{"n_layer": 15, "d_model": 192, "n_head": 2, "n_kv_head": 2, "head_dim": 96, "d_mlp": 1152, "vocab_size": 4096, "activation": "relu", "norm": "layernorm", "norm_place": "pre", "norm_eps": 1e-06, "positions": "learned", "qk_norm": false, "attn_scale": 0.102, "bias": "all", "tie_embeddings": true, "parallel_block": false, "init": "normal", "init_std_qkv": 0.0229, "init_std_o": 0.00419, "init_std_up": 0.0229, "init_std_down": 0.00419, "optimizer": "adamw", "lr": 0.000888, "lr_mult_qkv": 0.7, "lr_mult_up": 1.17, "beta1": 0.9, "beta2": 0.99, "lr_head": 0.00551, "grad_clip": 1.0, "warmup_steps": 464, "schedule": "wsd", "decay_fraction": 1.0, "decay_shape": "sqrt", "final_lr_fraction": 0.0, "batch_tokens": [16384, 32768, 49152], "seq_len": 512, "doc_mask": false, "train_tokens": 283100000, "steps": 8931, "dataset": "wikipedia_en"}
MLP neurons of a small language model. Each row is named by its layer, matrix (down: output weights) and neuron, and shows model dimensions 32-159. Each number is 128 + 24 x the weight over its row's rms, rounded and kept within 0 to 255. Numbers have three digits each.
Before each neuron's rows, "fires before" lists the tokens most often just after its 100 highest values on Wikipedia text that the model never trained on. A number after a token or word is its count.

fires before: "==" 20, "===" 15, "=" 12, "S" 5
L7.down1143:149119122126126140112161109124104150089152148096122139116128130169106131127169137148139101100119109073164136159133136126140090131138128108138145087106109148121107111117121127180090108139159168137120099150144139118114149152094067140128117192153115092098092133106112118142121105161103148116116168142109109121119091108128146147154174173084145157158147114149110141100151132134118118129150

fires before: "=" 17, "===" 15, "==" 11, "S" 7, "R" 5, "M" 5
L8.down245:118134095127103144075121106136131121150161185105105127124137083107104095101153160119117128126112114150133127155132129159112074114145160104127120125135132164134121159131106126155106166133155159113143155112172118119134106135106114151144116181103111098080141099113110111112133101152098140149139156116155139139170120066130097130112124150112137153165140116120085138086149125128141129139145

fires before: "\n" 32, "American" 8, "ar" 6, "cri" 5, "," 5
L12.down551:177111136160142080110108142114114119136128131124102137129101110177155183125119142099138130137102191118106137125097114146141139134124099106134135100086162071134130153160119127141106204155123120090124142142063119138096155160152103158149124109145104120147142124135115126126117132102121125136115156118145114125133080129116127152142139148085131125120113177122132140104117138115159102143126

fires before: "." 23, "," 21, " in" 5, " and" 4, " at" 4
L4.down814:116112131120154127140153061116174134156114141137128109123168177137132135120135153090122175160132123089095100151132145136079169097085181103109110127092140086140115128121121170095119129113152142117159158149157179132096094115107083132125181151128089148109142142084136150140124108078125128099156106147144130136126133125136145112160134159151149164104105173143121130142152103140111119133099

fires before: "5" 13, "4" 11, "1" 11, "7" 11, "0" 11, "2" 10
L10.down468:149106147169121127171127142153110131140143128144108139137135096117126130084099118105136121120093208115114108127149109127125119106126147107124108075162135140109148092108126165157131144146074147136125120126101153142162142123064119112134122150164066133150122132124132147066098100153124169127119144099142133102133158155142122125117117140085145146154157114179139129134121118118152112110192

fires before: "\n" 33, " " 10, " —" 7, " |" 7, " 0" 5
L9.down530:106082159165138137175116122094142106125119080130149129150119133084143110143174122117128137130085107154152136107075132091143135176146103144131096113137050136154159117145160141095129150109111134153090112094120139144137121113138123097111135095145177110125150149156126154115143136137147055139099098124134128133146153136162159143117093094103111099087108122181147097138169159097120119107102

fires before: "==" 17, "===" 15, "=" 11, "S" 8, "A" 4
L5.down770:141100182160112166119145151135106094116134130115154137125125110116095143133105139118138101131149153155169133161083132116169092084149145141139154139132115115085115098135105109149094162145131151166176097139152123149109111130100105129094122138136099120111105107124109120144129130140118116129109168097180154148151054108113109207121131122122145116135125129095119102123112152124126129113147

fires before: "\n" 53, " \"" 4, " |" 4
L10.down1015:149146112144145123140115125131141145062126146155103117101183143060140104101125133169115140131133187153131128106175149155169135163148104141153122106122149135128113107131079138097127141117130132117082114119091129100103137133190099096154108119119114143094113094160084110157093129158126119106119092144131144177119117139128128094143112122087113126131116134138074106133151145094091121132169

fires before: "\n" 24, " He" 13, " In" 9, " The" 6
L7.down1122:086130112115141106112119157151141142138141169101135129135148139110123123092075114130117152068112174130084116136137115117134137124154127156140164135096124122153132086128131127104146120109119098153151087143107131114091167126149158117189105126138112094131120116094137132054111140128121117115138128145124150116108128127121136112154165154135158165142111160130119100153144123101110121137198

fires before: "\n" 30, " |" 10, "|---|---|---|---|" 8, "|" 6, "|---|---|---|---|---|---|" 6, " S" 6
L7.down1144:136107123152129156156115130137162159116161092124154115115148137110125138130090147133068086125161124101169158095131154099136211125154094126116186111135121132151129102157107137122113095136190133126143138141112121098081101130166164189120181122115139127118102125104139097140129128127122117109149134111124108093072111142103113104170140139131118103123139165156127148130140120121151170113185

fires before: "." 27, "," 16, " |" 11, "1" 9, " Division" 6, "2" 4
L5.down882:126168115127143114135129119119126138147112139113166109127134147162121136125125060117128155131112155125137119134086131126124131113131101163119103145122145090107105125130107150142147124088120135096087139165084107115161101126134174071163142154101122124105147131129146150142104109142140154130129131078130099138079186149132119133163116145174109214118127126135108124126150112098116108132110

fires before: " |" 54, "." 6, "o" 6, "ification" 5, "–" 4
L7.down318:132123101141139114134146125174081178102110137112171153088115083150133116081109112120171156161164145092133122138112146151091133150109093093117144102162093100136139094109120143150150169141148166106148152138139157163118088079152114123149173145135107105138117135143098132150169137085132098142086124135140146177128121078119132128154147117109123121101114155116113157103133099098124098132128

fires before: " |" 59, ":" 6, "." 5, "–" 5
L8.down300:133159138131162179121135099112085132130098154096137128138104136111124161111120095083124175165127177116136129138080148101085131111141125103115159113137130090127146106125102141131152150146137147118149165132147148157157077110133109093140138110130119109131133172151127108150153084088123096118075148084087118148119180100116155111132106121071156167125120190129122139104142107112115138130113

fires before: "," 21, "." 17, " of" 9, " in" 6, " |" 5
L4.down694:116130127142148133125167124118143139178132190126132099161100140165122138122100121135100133116135099058121129156146089125112120129184148118132122148153113131116149142126144132121115131159118113182130100166106153116141088115096081119153151110124138107142129131098093108144153093153127128067124119146128100121125129145141123163138144151143148155106118142142161060109148138087184104097090

fires before: "," 22, ")" 14, "." 12, " |" 11, ")," 4, " to" 4
L7.down459:117126145088140135137116079115107120177130100131128117092165132111134102117112118113158143154146098173163119140133159125137140080122153114074160095133094099120134127106131157121131118172158150139159165117152147146129149132116141093116122096108116160133153126130109147143074138102134096138126090096138133082137119162106128148136122160142140126103134166127171146143144101068099176135117

fires before: " to" 27, "–" 16, ")" 6, " –" 5, " and" 5, "-" 5
L12.down148:134159177124166087100132114089139130124134150157159137124149136073150103126138102130193115129160135135138145133102079124132131125086127131134118132118109125128130131108098116176083118121140132121113178117090129102138162071130128133118077109161148128160101134111128103111155128167150106126184107130151122158146113170159130132148123102145110122129131109186142133100113144128139121136127

fires before: " |" 56, "(" 5, "|---|---|---|---|---|" 4, "|---|---|---|---|" 4
L10.down475:117148126163155135147148154095098144134094125109128114151122042121124125115142120125143111143097112145149096123149100160129143146151103139148123129149098128121087098116137098126150113139114144124134146134100163057140086130148168126156147134127138181094102089144096101129123149146096119126131175130159115147133108132141142097147118090174123158095110144158141155150127157129131192138158

fires before: "\n" 96
L10.down449:087108109140117108166130150129147107127093084145161087129130115078141146121123099093139153136121121115124147113124113080151147125109103117142111113150133127150137110115127135088201133138139113136104114124092151161139135155149082133171126074140182165153165146140076145122137133112137109093095124101127100120141139134126108159181141100130099122108111157108130106122153132114145092180132

fires before: "==" 32, "In" 11, "===" 9, "|" 5, "On" 5
L9.down367:145125136118109152138088156137135129126106139175165112155120106151165168138132123099122128133101120155142112155126087137146109153152132120136154136165095066129136101144146163136113125116110149142155119127176119177110092145135107134118153136145165108134142127128095082105110153141070118146119116096083132113115127148141117119148080135114176147153092139126133108107152116140129131083143

fires before: "\n" 50, " (" 8
L8.down161:110125118135160180145127120144137149124136097127171110164144144138126160136096112122122100169086106126121117152150076081135137090150121150098146146126171126158126129163110181110111119149132093135123079090115099138136092118203114135116129110127133116139111109108112155154140175108129137154137109087149109107135095128078095137082113128125125141105170148152173169133137134103148129121166

fires before: "\n" 49, "American" 8, "W" 4, "S" 4, "The" 4
L8.down34:124116115154154152136114169158119150098117168141135112106098114164144126138153053150141159107122131125139149105116133123162107150141129114105171114154130118123136120146138152148112154170120160092103091094096121152140140134111095102121119150122102167128112119156121119136104117088107113183124145134115152125141134131115129184111092166165158184101124109147116192089086165128120154164138

fires before: "==" 24, "\n" 18, ":" 9, " and" 6, " ==" 6, " of" 5
L7.down605:115121106139114107132137140142116110158100176104134149108139131100132132149115109143120152122112132118082091139119167156125111145111101099146106137090129099130129168146147101109151126193075056105172115173109110087135165123122106140166143154111106116122145132122123112116090129119132140086156116167142129130136152128121154091086164113098156150100101146182130131110137088119136127115147

fires before: " |" 19, "|---|---|---|---" 15, "|" 12, "|---|---|---|---|" 8, "|---|---|---|---|---|" 6, "|---|---|---|---|---|---|" 6
L10.down204:136125120149100100159118129138130118115116121106078106119102075127121120084126115112147152146122130159112143101159132169099120123124124126138116128169091121134125105114144098176179159140150157152127141132132145121156122152137162124161161167106147191107118105169129129170081139156168111096114126123156124114105117123148174135161150103146153125110136128101096156166123150160136148089143

fires before: "0" 22, "1" 20, "3" 16, "2" 9, "4" 5, "ER" 4
L10.down378:098141152116104176140119096140167159122146141126113134110112129118128153062131113113141148101125112112080119135127101135088086137109127101138086109140107144126141122136123125122158136149102142149134150130144183128137122132128092125110184161154148147130159111097149146082096091149127182092145139093125101163117109117188098147129161149143119120155160125140159141143086100154078155163134

fires before: " |" 60, "." 8
L7.down428:139134125150135122114138143110136138083091176141151112149153111096147129128125112065116175131126122151104078143096123135099113111143112133134153132174135102153106125107120114092138163161158155101137146118127187169127139099151140070125156153110137106148124131152110153141130119079111103094087132114120158148095135126138118147150119107116157143119101166116115106162156121087104101092126

fires before: "\n" 40, "|" 20, " " 7, " S" 5, " P" 4
L9.down697:136109162145150114171142156133137094092131117119172105128151098100125134124148142115126153171094119109119123110096111083142153175141129140149115118136084113142158102111163097103183123140116114120140113134123134106132132162120100130115114079136139137180128163131112139089162088113148075105101109120139137099124169160118109150148122110143106140121146121175152117144131139081138132099145

fires before: " |" 76, "." 7
L5.down619:143160147125115129118157098142094124138084139134120127144166104137120170102080166101100193159091118102101122123104130162063160109100146147121148141125162078093163129136125140171156109161109126145176187154125145134126111105133135092158177132144097124142139123123108140144131110132092116121134128099141161138151125104086133135128161121148183107127098137133146109123142139129133143082136

fires before: "\n" 77, "-" 13, "|" 4
L10.down961:122099094098096102165139125127120120105135090129123103118148115129134142121108113120147157132109120092086115116147132106122143107083130135165105085115122134156116122111149149077192133165125142112150143137105126129120140169142103135127158098125129134165136131109061115088145161128145113132122157141144096125101122158137138102122158101135136161133130121125127134154126149100154085104175

fires before: "," 15, "." 15, " and" 11, " to" 5, " in" 5, "\n" 4
L8.down440:158112134169138141095157137090124139135136126155170113141145151120127081080139099132140135140092180135147092155122112100148120127117179134139171118157124122126134094100149110145147114121124127126112142126096117117095110153112117166126071123174127099109151138138131134072124126117157087162166134118142165051097105096169118150133164114118130152113126110114125154119134149114137122108073

fires before: " |" 38, "–" 6, "\n" 6, " P" 5, " 1" 4
L7.down610:133101086138142157107099113110121119113118127120170124112117121074157131146146085064153178130131073117164112117144100136115120143140124098091143103153086116158133094127150164136150115154154169112156125100107097123109118090151137163088106111116150095108132175152110141133145109107095121117070140092107127147161156111156162146129122160092139178108110128167122146118126136115118118124138

fires before: "\n" 22, " |" 22, "N" 10
L10.down932:141162084147133119132124143109117129083142145165151098152137145112155132134150075132163129164107156113136121141102096116121154104107117108131112140089160089135148121108117116072170110126144128104106133096172147158123097093116108134161124172129138152151100133099132177124105104153124143146136114147089115113079124166100178146111172125118142171166136152101080122111145137099103133117165

fires before: " |" 18, "," 18, ":" 12, "\n" 9, " :" 5, ")," 4
L5.down261:124083088052116152125142129118086118181117158150132108137108161149132123154121111188088156150161148111096113158154109121144155149160129125159091134120141076150153103118137096117143108170125086168175127130120094133147131137100121138130113135177112127152139116141140083127149079102122159121138152090112134122155126148146104133104168163132171158112128122114146130109120102121115126101096

fires before: "\n" 22, " |" 22, "|" 20, "." 7, " P" 5
L9.down122:132109126149167137145108091148135101145106127126152172151129139045135159135123087103102129133124142144128138122159110134102135132170110126119136134176100126180143127128129145126095145119112135138149124143093164150117081117100150095111107119169180131148163181137111137059128112132134146135084094101106085150082147128149140125139112115160144162105126115166153143150180135126082131080139

fires before: "\n" 44, "B" 6, "C" 5, "E" 5
L10.down1032:142113131155136136120115127138168129097171159122154151121116095107135140119129125133123124123108146115137144125167091091137155136140138132156153129139141134125145100138118158125160074122093115096114112086150091114134148148128129090121130118133115129173070136118139120114124136130153092160082170140135122081101096110103134104140127158134107156194107155135105148120095126077087132173169

fires before: " |" 25, "\n" 19, " —" 16, "." 6
L7.down1009:127140113125109128114094124136162146122133107169154127133087141082139136153119112077103146124127145136138094094165111111102134183163107130121108156135086156133120104124153168143139165091121146131099162135120102130142110105130148123156121081111138116171149128136122097124144149135110144142075141135086121146110148079127159119097152117103119098128083124124147128175185158078132112106150

fires before: "==" 34, "\n" 18, " ==" 18, " and" 8, "ption" 4, " (" 4
L9.down966:106135111117099120141099113119133136175095120147083124135124171106126143104134127157145096100158158097124140132100127151128152092121113089120145137124135157127133099167166132096120112151079094167114139126155088158136130125120161109140169146125088110137165061087140148098121144141120095071136135148152120080113128154152116124105118132137125068142119142110105145164110097102109174111108

fires before: "\n" 46, " The" 11, " He" 9, " It" 6
L10.down97:138143142145131110174112146138138132131162135130139150130138139118119127140101097079122120120141148141147130122149121093133157134136128147120128125112100132144121065164108173099151118109096107144132096099151073111129160129134121115117121129108137129148090143117163130114146146096137109154098142168114085083141123149112152087135111147144126142153103128144108090124131108094105134149221

fires before: " |" 43, "." 8, "," 6, ")" 5, "–" 4
L4.down210:143104111117132148126127169132112097171081142088161122093108137130124126147158124118100129115110114086094168117103143155105119145195170148136134111126119134106149125142163116139129092163147125120136129145104112129120167167165145118088146144123152127131123144139111106134105150101120125120149118086083185148134138093159137120133076125104098133113102127118106116113137155111179133097147

fires before: " |" 53, " —" 8, " 1" 7, "\n" 5, "." 4
L5.down340:141145069133126102166158164134128131097094147124134104134193104096139156098072138132090136145109132130102094134104110143147121127126141126122161142121111125139110161125098109147108109132166118113158142124169108070105152108090105088169176131161170130135154122124098132161124117177135144124124109112118177148085085103157103123132143150107162157105102128109105099116163110090140091112136

fires before: "|" 69, "\n" 4
L12.down329:132078162135179144160130126090151124135076120135107154106140155110132074099142135099165107135102120136140126142146107157103092101133134159148155126150119156107122134143164114099138143166118136129140161150147133103097071133130135126119131144140082112102127114131097101147125125062139118133112129134126111130120120114137093124154127102175119106104138119139097131138110140134140153160174

fires before: "0" 27, "1" 25, "3" 12, "4" 5, "2" 4
L10.down186:132128159124142128157143107136143155127136120166095126141120134117108121109103111103174106137136132113099128088161107100121098119112128102138080078113160117133148095063152146163157147169109106116134073140088153126138143148163127102139159134158091137112122109139100137076151143130115158112117123094169146129121095141162114191123128130136126102144120152132141162161074190111111124130115

fires before: " |" 17, " 3" 15, " 2" 14, "2" 4, "0" 4, "N" 4
L10.down73:129125101091142109127181122149136127127109092111121119129148102150130129088130122154125092113161089121126121095151141124131146136160114116134125138119095142136105141149139098156120188153163105124154095130111163159121120116122141162120127141122127090110118095128080138129155135168100144117150102087152125142149091103116093169086112157175150131127106151134116131144080162095093129110132

fires before: "|" 80, "\n" 5, "|---|---|---|---|" 4, "|---|---|---|---|---|" 4
L9.down38:137105104121160130110146155127102105128082123108103104116115085162159162104166143144103171156064154138151095133103129120120120121101108145120133187127126130129117138048092123160138098141156129115131145127135136126116093170126110113147139170124123145131151092164094115141093115135112128126125127100173121102105155115137093140184130108157166116096134147103114139118128124166145124142138

fires before: "0" 27, "1" 23, "3" 6, "2" 5, "q" 5
L12.down481:109145151149090138129110127149150165138128147125152171112117144096114128102093084135155103102164129112072140094142118007105122135163143137116105121135156110118117113112135129150138172132137110140133153179109181106097141155126129102126102125164105150101144109113104109108100153170127173115134125143158117144111107163171096121147135118139122098113115173125151190113094133116163104105116

fires before: " |" 27, ":" 19, " –" 9, "–" 5
L9.down1005:164126141090116140113146118108139138171134118117118183149125110120114107139123106134105159141128127074082170075101105086149142120140126109127121103113162129124110138150147099130108179195113087132129153094100103139124132144147160156102151119163134114127142170131161155145135108088153119142126163109153146137122159132168133148067098148118134136085159115114151118128093137106132142099139

fires before: "\n" 26, " The" 16, " He" 13, " In" 9, " It" 6
L8.down840:113133169144146099130138119152136128175152148128120144144146098102135115103069135117110122085126177117121121150166132094131154151154137148136142123114136121134129096135081164101122142154083097140136103123141124105125145134095170098149124110111084109131077122091178158108165130125145133118140120133129120095110136125132123087131160138168096156167111124162089124137141116092096135161162

fires before: " |" 55, " L" 5, "." 5, ":" 4
L8.down360:163102113106087143131169142112175083117122163128144083144148136134133109098135089124092147140126154091103153141095123149121133148158146127120200156168137126138154143126135134130086101173152129095136096105151123185111130139114125098102089120134144116123127125125162161109145113138138123112131133128114160107140136120111127103111125153138127145144088104148096098115057133133118146142139

fires before: " |" 56, " 1" 9, "." 4
L5.down955:112151148151132080128136146150143147108095141164136110141195105082123120108062141109136169170119137116144120171120106132154139137095140110114137178109134111113113155120115119073149148167146109107133150127123149115125101101163102103171193121136083134142140110122109160140162134154116126110122137087134141137122073112131118114135168121144134119131141154104073099123134155126143127116112

fires before: "\n" 37, " The" 9, " He" 7
L8.down720:137135145144134113140134131150124140145157172119126151138117133130143132124119121140114129010137155093110125136141143117115138153177139117136151139120148113133113109158082165088123130120090109132098099132154138088138156142112154131148103135112093119153087136097183170077150134145113115123107157138121113099135126145152126137120129160133088159179121163151108109161125128115109139135171

fires before: "\n" 31, "}" 7, " —" 7, "C" 6, "L" 5, " " 4
L8.down124:130102111116134122144131093124128142117107066152159117146128143091119119159128140116097130143120146122137132118111133131132149152142122139125089172135101126120172128133165139101163147114131127119064154120147130139165089076189122133098144125129150105130183106124094098157125127146116159105081072088100124133146116112133155141116158111125130082103133130128169124168186127095152143146135

fires before: ":" 31, "N" 14, "==" 8, " ==" 6, "\n" 4
L8.down1060:081153137123103119102146170114129129146154124148135115138141160130118071115146109175118154097166108097097119145128099106152124122125146142170079112094157147113096134169108173110132130153149130149141121156094130164135092090091140096099114126165114102082136147103101122134169121153118116094100101140147139107128114106134121122093111132129110119157158124115101177125141148144163157141130

fires before: " |" 37, " 1" 10, " —" 9, "\n" 6, " 3" 4
L4.down964:143165098101101108124128130180109116135080131123110127138115052105127159126109090109091147148134131081123130179109166156122133122116126135155093139114115104135118125108111111096154134166150128150145120136123143137082107134088130106147173163161103100141138135147120154138143189098138134111132126135160144150106111139092102123165173144138173112121097134092129110114160135121093126099145

fires before: "==" 37, " ==" 10, " life" 6, " career" 5, "===" 4
L9.down748:134122100120108112090094138102108132107155095118106134153159120155097131131114137150120127131156146102123148126121150091130114125167137127124142133087153196124108165178188131117145073148137107134118140133150149127101104120131120109106095157134115127097117138127131128103117123121097129101131142089130107113122107131173146119091108107136126128129103102126156184182092130132108164145083

fires before: "==" 32, " and" 10, " ==" 7, " life" 7, " career" 4
L9.down950:084109107162124109158117138092162126141179114146116105107122120125093079109128118162172166100118132161104120123149136169131150117119093132146154130126107153115092124163160104119142098144105126107090118092130126126129098118115159103150122139106086112114125151117123126147152147115115114103116167086148105138121109134132165125098149145152130106127133125165091156136083083168165137141116

fires before: " " 34, "0" 7, "2" 7, "7" 6
L10.down247:134119122159093149158140087148134095139114097146113110137115128123164142131080121118139090136106119115095100119119120088118111109101101128118083155118201119124120129132172167133144163161141173150143115136125144108143137162140117103137139136121137123109177109153114141097124155175108104114043103120114102122098128130133107119125150154143110130159117197146117078122140135096128137167132

fires before: " |" 48, "|" 6, " 12" 5
L12.down75:108100138142150124117079138115133132106097083145134113103145147129151158133110124126126111091101116138134066132122091115140137128160122102155147122136139166103150102143161114130123151103130091130116159130125163137154060161144109118154110124153090126148150116166106106112109145113109108145127143126159062124133112153137159135098127069140155134092138115106116124130152134107079120189115

fires before: " of" 32, "," 16, "." 5, "y" 4
L12.down434:154109135101165094105125142132171111155152145122100118158118132162112155134103148122091138178131173132117110065108123148132136110139125087108106102112094133160111139157104135110154165166107113121179118127148171154088096138098139104124156141127092140132151123135144126141167142110158112142130132105116116097139112087119114104129188107061164120161123133146127143115163144116130082125124

fires before: "\n" 90, "-" 4
L12.down858:107094127098115111121100113149181093110138081134122138135145102145116127118129138159105098104160103108097136112144112096114127121163145168129124120153136156106142096095147123166178149175103144157140128163122125132097145136159144125104111116134146142124100100127133112114135132104084134099128084125134115092099099141136062147158117082207111145113154080153132157177121141144141165154140

fires before: "==" 22, "===" 18, "=" 7, ":" 6, "The" 5
L9.down9:129127135113127132112126188118107137148145121137136094140132137152114120100149137154101113148087109149144111160123140169171095156157142127141094143124127116100117180125143148115122102154114144107149164130132136139118089166159081111132138148128118111126170080128127103131075108153075183120159093093106105133119131109143115139134100133142135069100144120114118110106167122140160133091100

fires before: " |" 31, "\n" 7, " " 6, " G" 6, "|" 5, "|---|---|---|---|" 4
L8.down703:160126142159116138131099143151148112094131109119123148113156127086131130139116122115111141142115102135083168102110147126107195136156083141105183118143104158138109128127101141126146129136151166180166096123134118083129122121117148130126175068156148138103113127154101138093132118141139125137099134135131127109089115134110142116157126110144102124136161182138152111184135115107151159059150

fires before: "\n" 88
L5.down995:111119147159170153160140101152146169117133126166125098122125139085140114110136113125162135142134173148189122161073155136158111132111157097178128152134106115122148114115102151117128146140115131115140070090142141107135123150136065128124120123088076127157097135123132160118141083115116134144098140146130093126096120112106123155140179151099120138143095113158116104136100130142132106135149

fires before: " |" 18, "," 16, "." 12, ")" 7, "\n" 7
L5.down683:147115169114081112152113146157163164104123138095152118114135125154104096108114101158100124155165117129139162143169146139186108136113133124084135137118147130109123096138131104140165103107136119097129107085152196137150148102200105156192088138136140159125117121130143126157116093093061153099112131143147109093087118146124110138111132098126132102151106140143095122138136146105163078094108

fires before: "|" 45, "|---|---|---|---|" 6, "\n" 4, "|---|---|---|---|---|---|" 4
L9.down938:185146142112093110128141136121127117105093140110129131132152109129142138126135118106158149209082155097092115124155124090114146115096115124136126144147131118124119108083135114154170143126144142126167107154115132161111125154139150147113136119168153190157114115123084092096087106137131144123147098126157118133085141155115112125183106103145155151120140139126153145138117146146157133056150

fires before: "\n" 40, "-" 33
L8.down864:147128101132159100142143119148151121115142087148138078149172132094139104122122107132129100132100138108097062133120100102112092157088136174134121135109112123134158139128188152128157134134151152086150107080118126160182084128172143100108151124089172117172176085122102113143110137094126143163124104083150152115118096159112120147129101094108132162134132119130108149135124139110151090162136

fires before: "." 17, "," 13, "\n" 8, " in" 8, ")" 7, " by" 5
L9.down450:160137104112112149125133099102114156150137151111129102158092132130153122120162120091120131024128168111131126153153171143080158133083146116149106169147123107130120149135137169127111122136127147134079158114132145113114099152123121115133119106122177074117123143103139149086145100123111135111134111130090118138117124133121133125130136134150080163120135136139116126168122084133100134142081

fires before: "–" 15, "," 13, "." 11, ")" 9, " to" 9, "s" 7
L8.down1121:176103114163143104148109127106115121083118150121120149142142138128113095111161102134162120105104178157121148128103126129162124141142156112123131095155126159134123080142102076130111166141122164098122110158102115085120151116115118106112113154120155129133135156151143117129116146147130128157168074099161126110142084169108121131164111148154062110141127106198178117113154176082143145109096

fires before: "\n" 22, " (" 16, ":" 9, ";" 8, " S" 4
L12.down518:111142155115121147136139118107162082177106120137089128094116119141153136169110151101087118059147101150130127084121159115141141136118132132148122133099175128093128137109108132152137149147141097160145171144127148117117125131123134085124117156094117128148121109129127159131140135095125100140117172124149131112109123093131119125080131074114139096126119077137136149086142119121136166157130

fires before: " of" 47, ":" 4, " for" 4
L12.down303:136088139092114170122116062093093114110125146117114115141137143153114130132141142120067117123110130137108129118140133153173110158094128118143125155146121106172125148123146132120139136107097124140082152126114170113144130106118202116142104150112172089126083112106116095143131121148142122155126144142144105145146120128128116085143138092131143100171114113168161167118146125128095195161116

fires before: "\n" 72
L12.down501:138122150118124127164119106141144125124121111157120123135176118128055117140111123096107128253109160163113093110094110105140107120118126123104102151119196088140166126127147135154145134122142132111198156102088122149140135128135132130113136104141122117146141109156113147154100143125111140172127101117137121119119127093110145125118131084164126122135123072128123137105122130126120159200122

fires before: "-" 94, "\n" 5
L12.down476:154170108142139097169134095203120139124138106107135123132128148081144122117156137112121090089145152109113097116156142078153112163099152122082118110104141171147156131142168132109143132132145146121129139134115116119147105102087120148119136171123107120119154168078089104120110115086120144177081101110146112140105120141066148114149151101153138109157115112095178135133150130103106146188136

fires before: "\n" 100
L9.down869:102111119162156124144146154116105144085153088162131086159125097109165143102108144151114129129138120125165106141131136124138133113086082126147126146116077151123136105166105157068163116128112138106129112114092122139106122110137124127153153135158136128119138133095129190141144149132152125101176087152131102119102135126104118140100154138127137148159069149164129110111120103079121133149128

fires before: "," 30, "." 29, ")" 8, "\n" 7, " –" 5, " |" 4
L12.down483:177138139141126144128105134111122147104121151142169160142158153114160153126136129147156164139126138116192129142111144137160149164129062129131123120139149171160128156079079149113139154120162132078091112128109124158086074082129094174137149130130113102185116100124129083097130112132118145119121160146141126113129106114128156163147137134084122138132154104126095117103106115145104103146120

fires before: "\n" 26, " It" 16, " The" 13, " In" 6, " He" 5, " After" 5
L7.down615:124131130119141101132142144165140141123146128129142128146143089090120106092088107118089141094119186142140130152180138123143154139135119151146110118122141129144139111137114154103159110118095098145139104098132112135125158127136150097168159121127122133135111124105159159112122136126143122111129100133125125118115162113119167083135134127155154147162130119176125090121144102082093112158170

fires before: ")" 22, "." 16, "}" 7, ")." 5, "–" 4
L7.down1006:146127187104145104103144110112132099114088128125171128109127128116128108133135089150088138174137137138143112133106088135121141128114115111096146142103078076117124142103115131089163159131070128167145144113122125168115131107129143144115146091133125157094146158145130155097111103116148093130105103091145138123140148129175154116142150106160145136114159149124127139141109135156155129126097

fires before: " |" 37, "." 19, "″" 12, "%" 6, "," 5
L8.down1151:144106184113140139142160106092114141156109098116136118146105119135155149135134139108060153157090162128107151140097119088110115156126147149110142100122115113114174064143097116116136113160135125149119171133129130158123156125142137082136118051143121092107110122130158119080149155101147122136122111105048145124134104134157157116154141127135174138080121151106147168128119132137136153129086

fires before: "\n" 100
L5.down429:113098126139160133147154162121125110127095153125142085124126110098141114127146142096156121146140177162160119153104142127150121084087127102169144175125116111146113112092084127105146117143142169129148117087119121138096140126125086073146145156085130116153106128129090140136140162062126110138110158130125106139107133121129077125179149115122117160105102152140112096122122105100124126134148

fires before: "\n" 79, "p" 5, "ution" 4
L9.down385:123124110162120150129150142109153083080187126162174142141119117111147128106133106171139132122094135130179109159096137169133104121144132122120125166122135144155151098146155134087109102125138116070122114070129143129099159128158093143144121166096127108130092117143161160117094116158159107114120135116155091121118109120134091151176133164132156135174108138101134097137124113110108146124161

fires before: " by" 14, " in" 13, " to" 10, " on" 8, " at" 6, "," 5
L7.down596:137099121125134099166153073127124131152120141133140085121173149098158198120105160126116135138157115119113116102146143166126103137134116130126106124112166117116150102149107135064093124133158141127149088103058153149093153139121174162108145107132131096142142147143129179112133112121138124102114098121114163142130136136142134148183130143117088151132162127169165161146100127145098122140107

fires before: "|" 66, "\n" 10, " |" 9
L8.down530:134119148111170122147098118133134142140117089165141077145158140087113124144147147108155146150144119123129124152150090107127153125125097154144125129127089134185151093115129161095165080114105122123133121132082087150106151145143139092144133138089144159145130114117098134099109123099140141125124096156106095105086139125104145109143112122116104121122106128147139102174172127101144090098149

fires before: "," 15, "." 14, "s" 10, " to" 6, "–" 5
L5.down237:177091139149142107102142109090153152129109156150153130097185107112133144099154063127126142126114139130130103155098125157153118121108114149109117128107091086143118139083101089136127150133138118142159135140106111118134122121153122081121140124132145145172142141147096151147110078152148142153133136128159190131137136138149122119167150098130129188120159127129148108093146161074138080121112